Weights of a small transformer language model.
Architecture: LayerNorm before each block, rotary positions, no biases in attention or MLP, untied embeddings, attention and MLP in parallel.
Training: a variant of Muon for these matrices, 164M tokens, 4993 steps.
MLP neurons of a small language model. Each row is named by its layer, matrix (down: output weights) and neuron, and shows model dimensions 0-191. Each number is 128 + 32 x the weight over its row's rms, rounded and kept within 0 to 255. Numbers have three digits each.
After each neuron's rows, "fires before" lists the tokens most often just after its 100 highest values on Wikipedia text that the model never trained on.

L4.down623:139152103155103128104140091131127172100135164114114131149170104161169120155122150121134171105099106139083091113109093103104083057122102112090072098176121095097143123095111103077152107104115147119168091098109155169169134095148140140138189170141161168142172143193160138124111081117071085077182144117162100135114144160132145140109080150111117131055143151157123135207102156132140176085166092147068098172105155104148175143114188101104156183127110122164158129185058142127164152142107161138126106095153059165168096114125094095154108099152158137127171108092172169146096121122028200105
fires before: " a", " an", "==", "\n"

L8.down638:195119161119096221099131108135090085113106155184084158161115115076144086155157150091168144078169073183119187139135103127067117164130146167125116083111180140098154143125114146098102089155070113124117152136137166097065184184115119106152126132104100174093151158076089140201115158160123123091126152142172136121137155098143122110152133059135161105129119116096154144067119164112118148092176130082117118084108161123141144118119151154093130179086122079146094112117104163124179118134066163126135107063092148160144138104123101155134192088129198080161150116151076122155153143088086187141
fires before: ".", ",", "0", "6", "3", "1"

L9.down737:145157107144101195118142073141110111137045111138123173119170151135136124118105121167190096186116105106170106142116196180164152166123110096104168077119163110130157163171125135148113126101080187119156143116174092122088091120081110155158144166101177205113127093176099131167156156151127165099132058100140124121113143152086113086127154083104115142100154158103030166087171100111157132150110118143123141070150108093128101103151106145124086091159107069112123127122103082118118129182117180155106124115173146122116064180096173124083189106088149065143141100082139151082153139133158171155
fires before: ",", "3", "2", " |", "7"

L9.down708:137147182105171178162142111138178128119153072139141184131090100110143167164118118116093145090175155115170151098140170106120179112084168117029142068127099176109096151122138111081167156155077127138118086139123111146131112141130096129108112143124087155110164080119096121153117156088168127166120151136100089052094165115141143148115125174083139150119116102172136128158101170135178126115070165143181130138155163111084128186117118137180085164113086133185110125133120148189112094170095130170060143158148070087146096184115101111100078118111157085134106112147028142175198106121116139109
fires before: "0", "9"

L9.down209:144128161073102106127138099135154112121125119082171100140092148079172190112154179122123119071087095207117129126101075115173090102164148114179113110158165160130154166054141135127126178121088115135066152162125160115175128140139174137105075103178164126101151148050069168128129138107112127141073078106157192133058129157125067117134186096164087086156139130106156110124147123155134126122085197146070120162109145131160145204087072163112152130142144152105154064134090102146073130137105115138149154163137157148108082104157162103107181117116155100095126106192114115188129110122133141127
fires before: "%", "°", "0", "8", "7", "5"

L9.down634:121159111127084099170147131141144105176135083118173121104158130130133114125153117119137156088121136084137093132149123108131104153156117125118165124147109129162165118173037102140071139109060123125108196143146117132174146161201197137139056149125133230145108159104133071084104145071103083128118089092154088100101156112096079173108088145174066104079092134182154154177158108167143160118174100107148116110147136167118120144094114180094115120144132213131170120131102167164179141102138084139134144093068125212130096111121115110106160149186156081095103112123125116157074122131120133085
fires before: "s", "ed", "es", "e", " the", "ing"

L8.down422:102101157099075080085151181079100099097150139086120118083122072120148138148162138122102141114121176182122101116130111173129086090147080121115101151164184120108103117105121131112141108110143162156160092136093136119146150185125087148141167171113118048138150128123148145184137158099079145166129132147114105193125146136129124155138135147154149133137121102094138117134111163106147090089255096075195141130180160098138140073118072146088087134082102154110139110128117147098094115083164160129148119128115123179114186198105129130114060202099158144100134137141152136134187086166158103096
fires before: "1", "2", "0", "\n"

L8.down362:189136103104095130070128087121145160138111137137156132166114141140119145127231120207139137145144157123090134106149099086141149165137128134168153102142078130125117156102090153178090179112154138085114118132128109068157116113131139103119117233087124000072124128121096145100155112099174184170138144132098123110098121189107139110125094117108080151142125140189102144140152064095141097114161113147134106127156147136103140046127139180161111128118100147144124132094150168065113129160108137156144158144159122134149186086130098179060146116197149144174100115137127148100118122080064121096
fires before: " ", "\n", " —"

L9.down510:140165100111117125124150167183097141128095110199123097130143113172123126120179103092125101104141162081146132176134113085123153138117204127103129102139121104137096098127078041116150093120060115178181129150127185109158170178140136131136144123056150124149147083177063113103186106134166096097173080120121185101120115120138141150155132141143096222117167137092106140117143113101113119067133118172121136095114090115179113172116165091147104159116065093139102061140119156142061166177109112153183166138143144114116049158137126086164100142105107119110112072140101120188128165128174155167
fires before: "0", "5", "1", "6", "8", "."

L4.down60:015112106149137152098136127079133106093107145113114130114087082110149118139087151150114136120156136092135092124132123095143101123127182123163166125031096071125089126081094130147105168173181123128204073177143122137133145098096155111150148178163133102190144145108141162111115104138156178175108093160060089101183166109108145138099152152135094155175147168156102207093082170166051108136136128089180160159134159109179181157085081155154096112074117137117159116118164151127140187152151106096098128147095135121123159078139154127140079135147114145098120079135132110164122156151147124070
fires before: " |", ".", "s", "lin"

L2.down351:139094147173120224145141099157104198131151147111095118205131082141154116127124104134105165137099161077092150155155140089138090106147076048126112172107162149154153162088056152166128113167123109085153152076132125103150121134150155134127070227134118132152129115177175161126128141135150075106197121125133083135141175092150150120156142117102085120140059115133077097140109126151125169147093065116170169110166091131107082127110122051090117099136095081135103107142144107116153136113090113158202107151155111123128114086060164148124142127073147110130130147108167116173146151206125113098
fires before: "\n", "rit"

L8.down133:176133142141107121080097146183090123115101096088119133140122124164160098157129137135169168149157068120075121161085131070094104171134182119150147194117190106131193127074157152071092078132140096167183123145122174094144136151156117095113120130084110093140061133127136137138166102116149117125160097128147110087125209107131071125116144145148097154164092165122113077121161084186109131139123156153086129080130103076117117118152147136154169189119157086088154114124165143071045150157102100169112184085149129100119123200143086120157061160129134097133128101163068176131148158086168098160
fires before: "0", "7", "6", "5", "9", "4"

L5.down543:158098104033135132195114103149132147026116173057151153153134169097116079121152086134147193082150104084132155167124190130136097112126143164143147087093095142163146139157100106172151122155142188161139134163165154148159060094139165089127091097073132119148143090120148127088131113067105111105154139151128114141140150115119132107149117175126114135157101182074090156101141156136128126106150124193136093189159117148134152137127134140084124157107045184174123058098075132121092161139156124129115122103163145095136208069105161113134092132094176090130109168131137160169133095090126084115
fires before: "\n", "-", "|", " "

L2.down766:084075087115147071131177106154107207097118142110130162129081130148143147199147129183115135132113102103070144110094164071236094108154100100151201109113082092105135131096115126115110134159115116096200124180114096049073131163130146115178122141147105197064143109160077164129120122143130069084119157122091087153141124062149098117146107123093138146171129125210159105145162109143107137095085052196160149150129160139137160142118165153088133157125165153121141106205147123140123106128105115158155145103147126101080123153138160125079124169086140149104127116114096149138143120152107119144
fires before: "\n", "---|---|---|---|", " –"

L9.down540:078099083120143121058111157153113091094141115165083138145161112139141192132098141137136105120155118215130153089152126235123086095136120138143163117114165086145153083137147135148120119159082194117122198172130142160145166087114070114144092080097085143078126136165110126113111084154142152123122151132095144139140180106094105171179089116093178188157120112128104114129151084112133077138143126100202092183142135098088155138115150092090110084123115092189104120139143163152073150141105116144127143144153127146062194065141126094077060132068102148153183171150157122155122129163141107114
fires before: "s", "t", " with", "d", "ed", ","

L4.down10:092095173071160202125068133116101169123170116086148115173119137146165041217153086107139125106148106157040165156095147158107121095177097143119149104154152122150127106098135131128170200134086121098130123116095072108177138117126144132140105094163111107091165136134131155124088084080157166094197185143128079128123101167075088149126141121058166126178100148137110163100118161151096137180042064162146123087117112152117174116176088117139166092109125111089123177159139091137178126157164120113150116123155167143129112150153132092086112127179130121118121163146099105115154156109101139081
fires before: " ", "9", "3", "4"

L5.down253:157164141117156117138114089132162215118096114148183191129101160165172064142105120159118141113111157115180139109137150142150122145169134142165104137172137113104169133127142104127184130103130144114161124116104111151178098116073179148129120106181114141086067189108124090124102112111101131102114097183092121138107100122071157100110119069074144131114199126056149180154117140156116170153200172093080073133103065117165100159068048149141066119104080103122139122128141140115136129090115142133188176073165111170095113171154149170144097066154096133119104118124147097134083174172109139097
fires before: "-", "\n", "\"", " |", " the"

L8.down279:131109126056134070173072056103175081114138149100161147092128064159164139134126140159161129150095154171139130100125115095122144078099162101119118131171125096079142135039147178190094108126164155113061155140124105129111092181159150160105064101151120193104106101138115132096230156187143094146119154151122130182147078152150136149152153127162115070160132052122104082078096150099134155174129092168102154161155087070126131073132090089145177190078159100131113118151108129141151112151137165151131104144088149148136099130143113146172149139101159167103121103153147093131170112149140130120
fires before: " |", ";", "%", "s", "0"

L8.down431:122173082168096122119129096105060122094134109139175155114128075162153124156123104044154204203144151237098138113118100188128104145096152113108176134165089072162104127184123062120089095168107117154123125084130166128101120102144083197092076127130131142139083139077187148140125156116052159155145126121140111145117143100112142114101144112176152096171123166066133140150100096103165145156095141148155107069183090155147211135142116133170086136123121135111132085122127137114168107118091112178113157127136162170127116058142081101150117162158126109140110178106132095127151145132110095163
fires before: "s", " of", ",", ".", "–"

L9.down455:110142078167193159125116150116118085137111108142086129180138167161071070112185185146116135152167134125131145110163164135068037165101140117119146115163128123133165174070173151156150106130088160103145170112134123112122138038110058139111115147149117130123102151129110048122104115082086105127122131089062114163056159080177076156163094151141153146147072149127113106135127130151150129075190125136125177199123156138126150151102174125080156119066143131111151125090139142118140127182140144149079123135169104163149160095114153118072098127129154080154061127174132148157136125183071143140
fires before: " ", "\n", " a", "3"

L4.down765:126120178151164186100152118107100131139151113150174146115159103082122109116127199097185144147077145089106248130118085149102182056134090133162136130128106090130109166141105063138134114147158113078110145140110135103123127125157162112156107106125140163139127100081129197163117127126101147083073135162116106081078066166095152123142133079155115106130123190172161179094145168125135114124126104116114113099163147201154097095184100124160102151113084112071141128154137084143185197124155142094116087127157167099182096099101116100178122132115082143133132116125155054117130082112090142201
fires before: ",", "9", "7", "4", " |", "5"

L9.down555:116116084178124143128083165216133084112143140104153131062124092106123106157190182139179083134133091125095143172183148154094194149130084113181080071122120172141112103126107154065131087169079141151141151148141148111157160150107123143085138109169112075143150137123154085093077182179065103124103210111178131163160116068098111145146121120123125121172110131118129195157159179146120128151146166046096139073101137088101150099069098153149120147146166190124084082093129135088121131117079126109152144131141163150121129092101108146102119138143125149103167100072161160095169122111132101144
fires before: "9", "8", "1", "."

L4.down331:127137081143161092146120141068124162102173131109123153108119140084127168173108110144127139205159137125093064091107083112114102156129089126128153116146117142097106127092080116090136084152120114120127165119123167067123145143126104097129120124148093140114170063164106084127095138168114111119165157145146104134173119126101121178107124124113153095111082121105160134170107146095088104086188192151087101085143173132113134127113199087149191177169179159155045191104167159157152147108136180114087122135104157171086170153172090077131198105164177041138204131105151132092127142124082107163
fires before: "\n", "---|---|---|---|", "==", "In"

L5.down232:186111128113112116060135091104162138104213183155216129128167145080159168130098135105120136092168144067128114152110163133092150116137033086130157074183104143166104076105105087146122105077142137166162104196173070131082152155149166136121154129124094153146156157118114164130160122117140141128121144145068121141154129140148137145128103153231115121143078098138088129173120158096115069132111122102115140145116151117123166112183132168137119082149152153135118075131107095103128182142084167159168091141134134069109094121190136091110164059074107115125063114156137102159118167128109131098
fires before: "9", "8", "0", "4", " "

L5.down563:144089123112118068156139113086145119162120142166171141124129090102119125092132124181119138146162174224134138179128125204092135044117095203165106133173125076193131128174152109108112108116089122176153098157124149140141104144149113190176142127157152088136091143097156118099130149143171133141153128113066131102106162146129064121112138110135117078142101130118054127178076164144112153098159092138075096114112104141149104108084065218113123112093102151149120144080094145127180127148130140128178131150168060143112090128109145120119078158140162108108088100191102098111085183162143063134
fires before: "\n", " |", " "

L5.down342:116138083231095134176142132087096067129160112103138109126121137089136144120096099119105147104088139199082127120151182086152112098140166126149111153057102123120067140096096140171137114135160145116163128078163118164090154085129176087175159229106112143083145074157124176149122127145116127159163128092106115124081130166154099112192120162122163114106080139079115172131079147158179080071134152126112107093127131122191125119108173110089140212129137128124111133129095088127137164124097131096142105091163157171130188143165129163157145145141101092093144111109148136082206122070126172095
fires before: "\n", "er", "---|---|---|---|", "==", "ron", " =="

L9.down1:147156091161128134147141074095100099165175064180116143150147127081157160108152139133148117132124096187117105124084208106112155158133120173120110123130133093099096088150122090151125136128142220126073174089132164138081133129095134090125135136131139160074124157075123128140165212106126145138148155125120104192181156120152128129153113127197092138131067159133102144113166140066106119113145132126156060111102131085098126131153130114151141089119130133137076087119065113184232132136083117165069112126175165099142182076134144118108169175071186101083134111117124130157141124120052096148
fires before: "0", "9", "4", "6", "7", "1"

L8.down496:147137087095140129091105087125157075118078199166098160120130123139154121150255117109134160146139128046111122116121100255136117135108194149156141163111057112179122136132151111072099116120149130138116131114119103143116091149131128156099096135121110063134122086111148135161136104188125147122111120081094100188112131125094152141117122121184110116180115111121137142120154109142114141140139099113114157126140140057147196122176153141114151112143132114104133161125129135115154087105124108129125123165130113119160170141137106130187083107074144149117109157096080072127168121123090120137
fires before: " ", "\n", " –"

L8.down197:060159123048124104125100174143068137092082074143108108119074161129120155056136117132147119116055199176164074085146157146169081122127102132102112197161122103126122172084146190093132134122097180109187155118129162139142114192212118161149132136125139133111095130112077131194156130066112173114145140142132128130121133135134165151118150124084122134083155139118094107114140102143119099144048110065142132091162127115092178162141120118163195146166161106155103120103105088164140176140110153154090133139152112137143162154168129135174129119128092119130174103085074102049113144141109076150
fires before: " |", ",", ".", " in", "\n", "s"

L5.down546:136095189108103114134118125141080120156204132106124127165109151147158136182102138080099100107063109129124140157141118155137128053140151159161098128092165110076162183119163099127140118160161171152175150182169150142085086171081103145130090141153090147086105149165144106149085133093120156119140178035113110087091129190154137131112103114110136079150147158136168115118107177108085130089141154185100090145103122196076098126180122109209083110135122138117143160065151123157099190081144143053144160136154097141111096109166104128141088106111160143082144129126148116112175125128056084176
fires before: "\n", "---|---|---|---|", "1", "7", "8", "0"

L4.down166:140136070142117138148168109089099164098173199132119128129132080100125142187190122158161125179138116102118122115144127193146124148156132092099115106101145125144130106069142132161112112038144112189080160148147098083092127157148120157056129155138119153126200126145173125106115083143145187080143129191108106125116128133118105085155120143135101135127123110136152153083112187174188137104168095094098122111110134095128129076089048135125088111204098086122134105105149073066148069175115142149116140113184161140114133086133113197092152153161103068154171161097109175137149153145062155161
fires before: "9", "0", "8", "6"

L4.down727:144146154102104143136201089144130078138147129148146166105114155108119060162152117127104102101117080195111104088143195098137096058095121126130125110109140149118092156116141133095113127166134158074102163118177124131098130183087061109113121144181093168128140139113131118185123119112117113157128097154109127156105127148141073141139140121162125049143136109135131125189174098169162139132144132113151059084141178061121127137150094116077134152167143175181167121140098162119187152155031148077114154172127150160146116191133135165077080120211062142078130126147099056124145111090115161111
fires before: "\n", " The", " It", " He", "S"

L2.down688:121174100106163142106150132082179134157180124132164132161183128082130089115199131188172123158142126095122144150180109068148161163132131108162139108155149077119130119175148141076151141101154112121165139151080117122132119119192151134111162147053159118202115173149128145156095173127122160143190124089080119156111096121166116144099097070069118150076137115122139164186112122115094143134131103078117006107081044104108107104133066156115122122137092112136117153135101123140097089134131163186117166118193134151112105110083081199171117108138122111084108136160132110130141093091079144119
fires before: "\n", "ed"

L9.down517:109133134116164124115116153066143113158105098160070102077187181066071125111130078158130121156162139059104077114167134177183131123154150109127140172147106111159166114184129126169160122116086120151159109132158094133165088127091196142186112094122149093102108110124086124052131150135093079103115091142042105110096113154208133156145119121110120122127152070158075139095086197104107139112130090116117158194110156138143144158206140107099138093112068142136156146153099138132147132152163097103142137098156132171134170144106095143140074073079188093159167149112122156146137146121178125179
fires before: "4", "3", " |", "X", "zu", ")"

L4.down350:158170171139103142159155088147100163087166104093163105071182082170130103122121121106188141115110115120176106108137000191105142134135129126157109102162114137114128081204102104116126124133146086130168100161150122138111090096176112112115143160054168172103103104115138144097150133111131117134160124150098130170121153142148127148144129091169110124121156143120176086146168126183142147085133174134103079095173085114121150158149124130111143122094106190137197127140118071054192091116138136112162102136117168096123104120152116112175177061186119089127168060180123132111101135124130116099
fires before: " the", " that", " his"

L8.down454:165111116171133159160154032105121142118097134116098081182158135179158072102135142132193070145117129132106148075106086113104148104150113171132146169132130104126116110127138128077171122144082136143057143112146147174141075135118146181187104146127086170147118110161105109116161129134142095094145114137172149113143103137144124071168130074169156123156101154125114119127192102129106098130073190165148190147113177089197154100120130146151132166073089104094069166156091099129080083168135144137103091154185147095107127130092148142121133106089172068158112134090138144098216088156049115133
fires before: ",", " |", " "

L5.down640:145109112140140176164109097122097134089159129101115135084099128143127131152200164104096087166175105202161174120157144173065124123107151149136118156143137138127090132130125135106056150146171106112142118071130112098124143181125091149142131117173165128124064112161145142152141159054082108103121143119150136092093111165091122195174120133091116104174156100131129134187104140098134144135094153124103132129154103133109139142079160105194112120120082192179078106184132053122213113136138140143104155093184199139132174134123143113130045095127108155181125109099159056085106096096053149105
fires before: ".", ",", " and", "s"

L9.down542:110112075154092156171119108105105100108076095136117092157162107065083159141103125123112151191135089104149145154128077080152188131089152142071149118120124114161157134145154118152139084183161114107092179138162173158086174152117152168135060138169136107112122176130143123055122138106174117118162158136096138074113094179213102147161099159133152173129082083172112151161170144082135151131107144108062112078126122113115170121174178074094111122181139131161166164114129133100134103152121137107087105113121104155073172145123068142059163077091135098157126077165106145178158094120098145181
fires before: ".", "4", "3", "9"

L9.down621:095165120175146157126106103126160142151117134104132086136089102094182113165137132081140141098128139197080158145120025138074129139159100158132184118196190124165108096190122087161104096124094130146095083145157067092151065121104123131078104113163107061194168121075137160115104088165091158121121110128141105172150117107117111185139177164129183131128130175101146082161198128163135146122177146132131106124134127059120132109139102102150081132052129120128131138147096113073097161099197115135175123116153106143141209163107137148110097141086120120118120089128135134122191087126134183123
fires before: "4", "3", "5", "2", "r", "6"

L9.down236:174150123123140106139112056102138140188165103144129126164101142141109145125104113092115136162126137166125127138080144128131201072107135145186093212132125129152136103153127162155098133102099130119055063114113165163178113109106105104178095104108099078157164120116108133119070079117168107155131114129114152090141132111117155170120114167023148088148098053136166117201133137150152126071154124140116092171131127114159215120123163088101143118151124156080136154157131175158153119107103126103065186159150086180135159080153167142078102156086156157061152153137135081124165075120108120165
fires before: " of", "ed", ":", " with", " first", " in"

L5.down126:117114123115136094183141099115154075078180151149085131132104143068115157049146120173136111142145139225160101088098132214112103091129063170160107186102143118114067142174102155161135104121084117096120123105118121160086068124081178160184120109151124168144136126132096068164094141117113153137192099124130142120141119155166086101142147121135173182111173103112157081094080101153090149177169126117094083185153103112157099144120096122132111167146091157142097115123108100125168108148097116166055124149193144172119112128121158109110122127084174082119133150125140119109211117127147107194
fires before: "\n", ",", ".", " and"

L8.down262:076096137099145133200121117133102133158095093094163152136100086118159107130175146129136144135148147227147139092124124235108154089087117151132151150087104081138160065191103098101178104081118073166137076162130136109103149142133086177116077173151158152117170067145176144164149136141116137172079090131119079063143114150085101123101102158114178077101133190123129105099096148138123128075098108057121139185085145124121141171117156079133094148097084125121119123160159093162131086163155109219145135146128140117132154131156137094143152109119098140149113092144160073159182121154137134118
fires before: "\n", " |", ".", ","

L4.down134:141101093098137098130152184122114131143164135144150132145125130158166144154154113117112127162137106115199100089150119122204127134142174195143111065149105135068109178156105153122106115123123101173106108097127143112130091107127127105132155074163173193135218148185118085123175171162154106081158159131148099140093133090093075171109135155177076075065163197093116095142097187123145140122083130095166097145070099055154099119118118097163126107169129130169154164090104126154088059139144129144125145146146117121104169125144074182139014130109139120121115153100130136078142158109093107139
fires before: "\n"

L5.down618:145146100131097123153142147150141151118157124121117105162134139096131131117128150128184155141089078143186178092111088152154158109130134101106100161145159125138109144180123140170146102129144129131101155122199170107217110120120150134086126107090205161140154137121071127196137144110119132113164079128085120170089149083106194159114123101121048167190088185127133113117099069116173144145135164107121131144143073077173160152101135093116118078138081143150139118089095202092091178104181065149077092051162132116127179158080140121099109127041155136157132147145129119124083078139087132098
fires before: "\n", "-"

L8.down693:132150120188140157156085113096169122115198135126177150144116094074176156180125160126076131059152095078100143156170153060121144109138139117142152055156143150147106130128170109153134150084155203138138141091139134097115084094129153115108157125160101102137147067110069130169202127098114170115147071159085133131144177051116081115096106067110124095146062124202062189103112149144171101117142081123115104083132133099084102122170142126139093135167132151170138133122107138169150125143168125193111143116119130094173144109142126191093094151113127097110161143059141173112156139140095100119
fires before: "9", "8"

L4.down276:159168126121116144130107094104122113085067116127186127144107138129127099144125141086086138094093128124178164174105095178120138151190143118140139075163153160155104146153146149157171114141165111176115095163216159085151066111182123095164112120136179095111088162132123097135149091097134163148103154171074132175117106071155120123113142103134124129140092149092084141171125184098103136156091062107141110165131051130069135109058108082108155126095103158170120094115178181084127127133172107093163109107144182156104123078077136183176122179134161184165136059113129099145089120175147080113
fires before: "-", "\n", " (", " |"

L9.down329:153060126102133117121145105154150123138096155084174142166171098149108127093151114155146168101111150038087143128140177097111070193087098122176142094135149175162145123170146153133154136158088134127121157120160118180165102162103139165157084117095183137065135096088087157057121130216090083149079114133119116085046087180104118119107094107149056064103116159133109136142179170116134136159142149160113141183105144190105097094122161111131150076085105140139107158163124175111149128154134105098198107139092143110142048157152144109127168130103130138139151145084172101149125095124112149155
fires before: "\n", "}", ".", "})", " mi", ")"

L8.down177:094108132091171174083147142102119137128062115132170131131136166162183129139098110161188196078118136149113085135185164046162104176098118119101194139083131141132111117147066165123135145116162150150122079121092094138105100084207165117131168118162169161101135110122140142117131156132074118124123150142158117146119102130132065080123146150212142161094157121147196103141171156082115148134122168161102111113066107108111102101161095100115105135083144121148156135128124190114167115168125119071083136162084120071062137064187133127156092121113073161176095153131122144182158127121069121103
fires before: "f", "s", ":", ".", "N"

L8.down100:143180161139090117134130118183099126120146144157155116121120137117156137090255152124042145150071149130148097165140132129173082087127086086125105119082105139130156153140137121102104132061135106145124157102142147137136082120083138146130167121104097045122135168090115101126094137101099119149195152160094177155115145112108122186170092155147135108149127160133141187180181087149132130103126131168125068145126194137092121113147110093127182153145087104117124116163141151111150125120116107118162121142096105077147084134172142145114119092105171109121126073061102094090179156137112141139
fires before: "\n", " ", " —", " |"

L9.down195:130127112132067103150092175091093143122115114146078116090056141158120216114102125156120145189156128143126099086091111151127106094157177070126154134097075107155178155130156172097097170044139163073168126134154151119124091112112095142115108088132101093183092150111141122162142181104135155174131125128095126147134108156179141094114170152104163177138106143183162158177106171175153144202069152138064126143132082145132146174118083110081160114143115159135138125130108121098081108200131067152082117111128098064124143072100127132138135136099122114096153147101181140143205166153108075113
fires before: ",", ".", " |", " in", ")"

L2.down98:148112108124132137169127163111148178144109113154116119095116128154096090122152139109087118162153169183134122165129109129127151060058099141112101143119136147110111158125140097082108083138143124135162128153139129157139065132096173126133117187124116166128131097159107133168123166177152122092096171154063107110140147144095118183142136116161079113125120109143115077234116100123175094176141089110147043103120136126174095162193147103062097135115115119078135121132142116094255088115135145106115108169108101156113093162125105150107124131140076056114166205151129166110164169111069165122
fires before: "\n", " are", " is", " were", " He", "."

L8.down651:163140115150161123141109142132083109132179103116076117156160128157084132129202104140132099078130102102144104132164138166089148179164075135109068112069148151100102125211109135146186080154127124088140121117225138166088213139074126163182146121160172079132111149092085103129140106112139077112141108106126127128075159131112131125150126152199118123118121123117101109085135159128136109131185140141112122158162121110120071074113114151060100068096102142153160161153151156172158126184097119148116115061144111141154166116127166064196094134101125065133117107166187124133183144112082147092
fires before: " ", "\n"

L5.down260:070131147120149133139179087103129106097105142110152115114106070094133134134152145145201106138128159134114169115173104134132109071128135126074136157102127098139096052093143145154124146114149104218137159111083042110181074141097127168120155168158132099114140123187085170119113143131114159159128081141081145058130138136116126111119164218133082132166123195169149136044158147160155125112114163129134134158104129132113159075155092135081110141099097141168099109099087144101181146133141192137096071089181082095150178086147163112147116119125138111139170130172109171123195156084076115132
fires before: "9", "8", "6"

L9.down722:163133125148116144137126127117112092109155121160121155153159131174088111152173126141104132168133134136114100162140165162111088087214107156115132133104088114120101104135164124133131058128111173091114148110141120164076147155210112166112099199118147008117152140141204108080119127154114155164154122119109133091078130194113149151081180179098059158151163180115125187153140088104093155122153111082119090192139068118143078099140134138087112099132064114092136147100114111104197120150168157069163111110121097116111163172146108104138120100092156085127140100132193087102112126176099131112
fires before: "-", "\n", " ", " the"

L8.down345:133125134100124147137141149141141107221127133119111101125144179140121109136171089064174112130167151083105185142135187216109122073147140137152173054154136091119142154117173149046106081153127161108133153124120130190129141079126093125160108158127077136146150087119093105118103177134081098117094078112070111141097120129146130147139156159132098130129121122096119159182116118131113169164189133079132100117121117127139167148139192143137100113117053103112138165098140112092148140093084099090162188117096137212164143212189180088153146120125110060134111114078151083095104140116076129109
fires before: " ", "\n", " Independent", " |"

L2.down184:170108126112136124086101115085143191104121138145092062121111142154158093164176077170104064178158144077149115091158132049140135083126081147202144148150120152161138098086146149125140115184079172121152124104110171047137143133128145134132097142102145145084134103143134148170116056165091119066157130058110097132180090143105163120134112153089164153101142169174132135191144076080102137067105097124126123137122103142210167115070170108139118108157108087165120096131181120138068130107123141126189126181159153156164125117162149089133073108168134147127154101126081127136165121173156153122
fires before: "\n", "---|---|---|---|", ")", " "

L2.down485:129141161153146123148117128171079133140121116101127127147160160123141099175129167108144181131093174075096085181117168147097144127142099121157150126138090065159076147110127148154094151128105121183176124122215127111156164150105135108113122169092121108088168082164143079089177121131121165168120122087059121169058136071107155146149129148124063094109152149159066150121130105134169095098072123112115106133168144141095098157114212132183160185142149132075099094095106135127116185151109098068164113216127158136144097173134136143142080127136118137116074150121053107097119084178108086173
fires before: "\n", "---|---|---|---|"

L9.down62:153121137136094113136134125160173151123143158130147136105065090130156097133121124184134164123122144115102130136140150214102114138121121119155155087171188136102154123095176147138123094157146115191139134113155116116176148113100118102129202171152138073180157117139120134148130113054101124172101081075185116184125174065084110143122115152080125168101115107142128096154167128149191171166202081129182121072154119128096119119122118097154067175126046111126114096135090108033155080102146136194110123130128098159128115116081109071151075183092108130097117121106110120143167095116199131096
fires before: "1", " ", "2"

L2.down146:170137165103111079108117136064156142097152111117133086124172122173104136145155163164102105178123170187141109165170127091148142068105116152162133132100113108121142132092134112064084083157208161165210134150116134194131123169141130129110099159097079111101074133112108138120135165143138168121107088128116070168144143123117111165085099118083099142142133137122150077222155166104154134197186145109149019121125118087121118146130117159066092149095147098148149153091050161117166089099120100094123128137169138124119152152143145170122080054147127093133160142120071175143168102127130117141
fires before: "\n"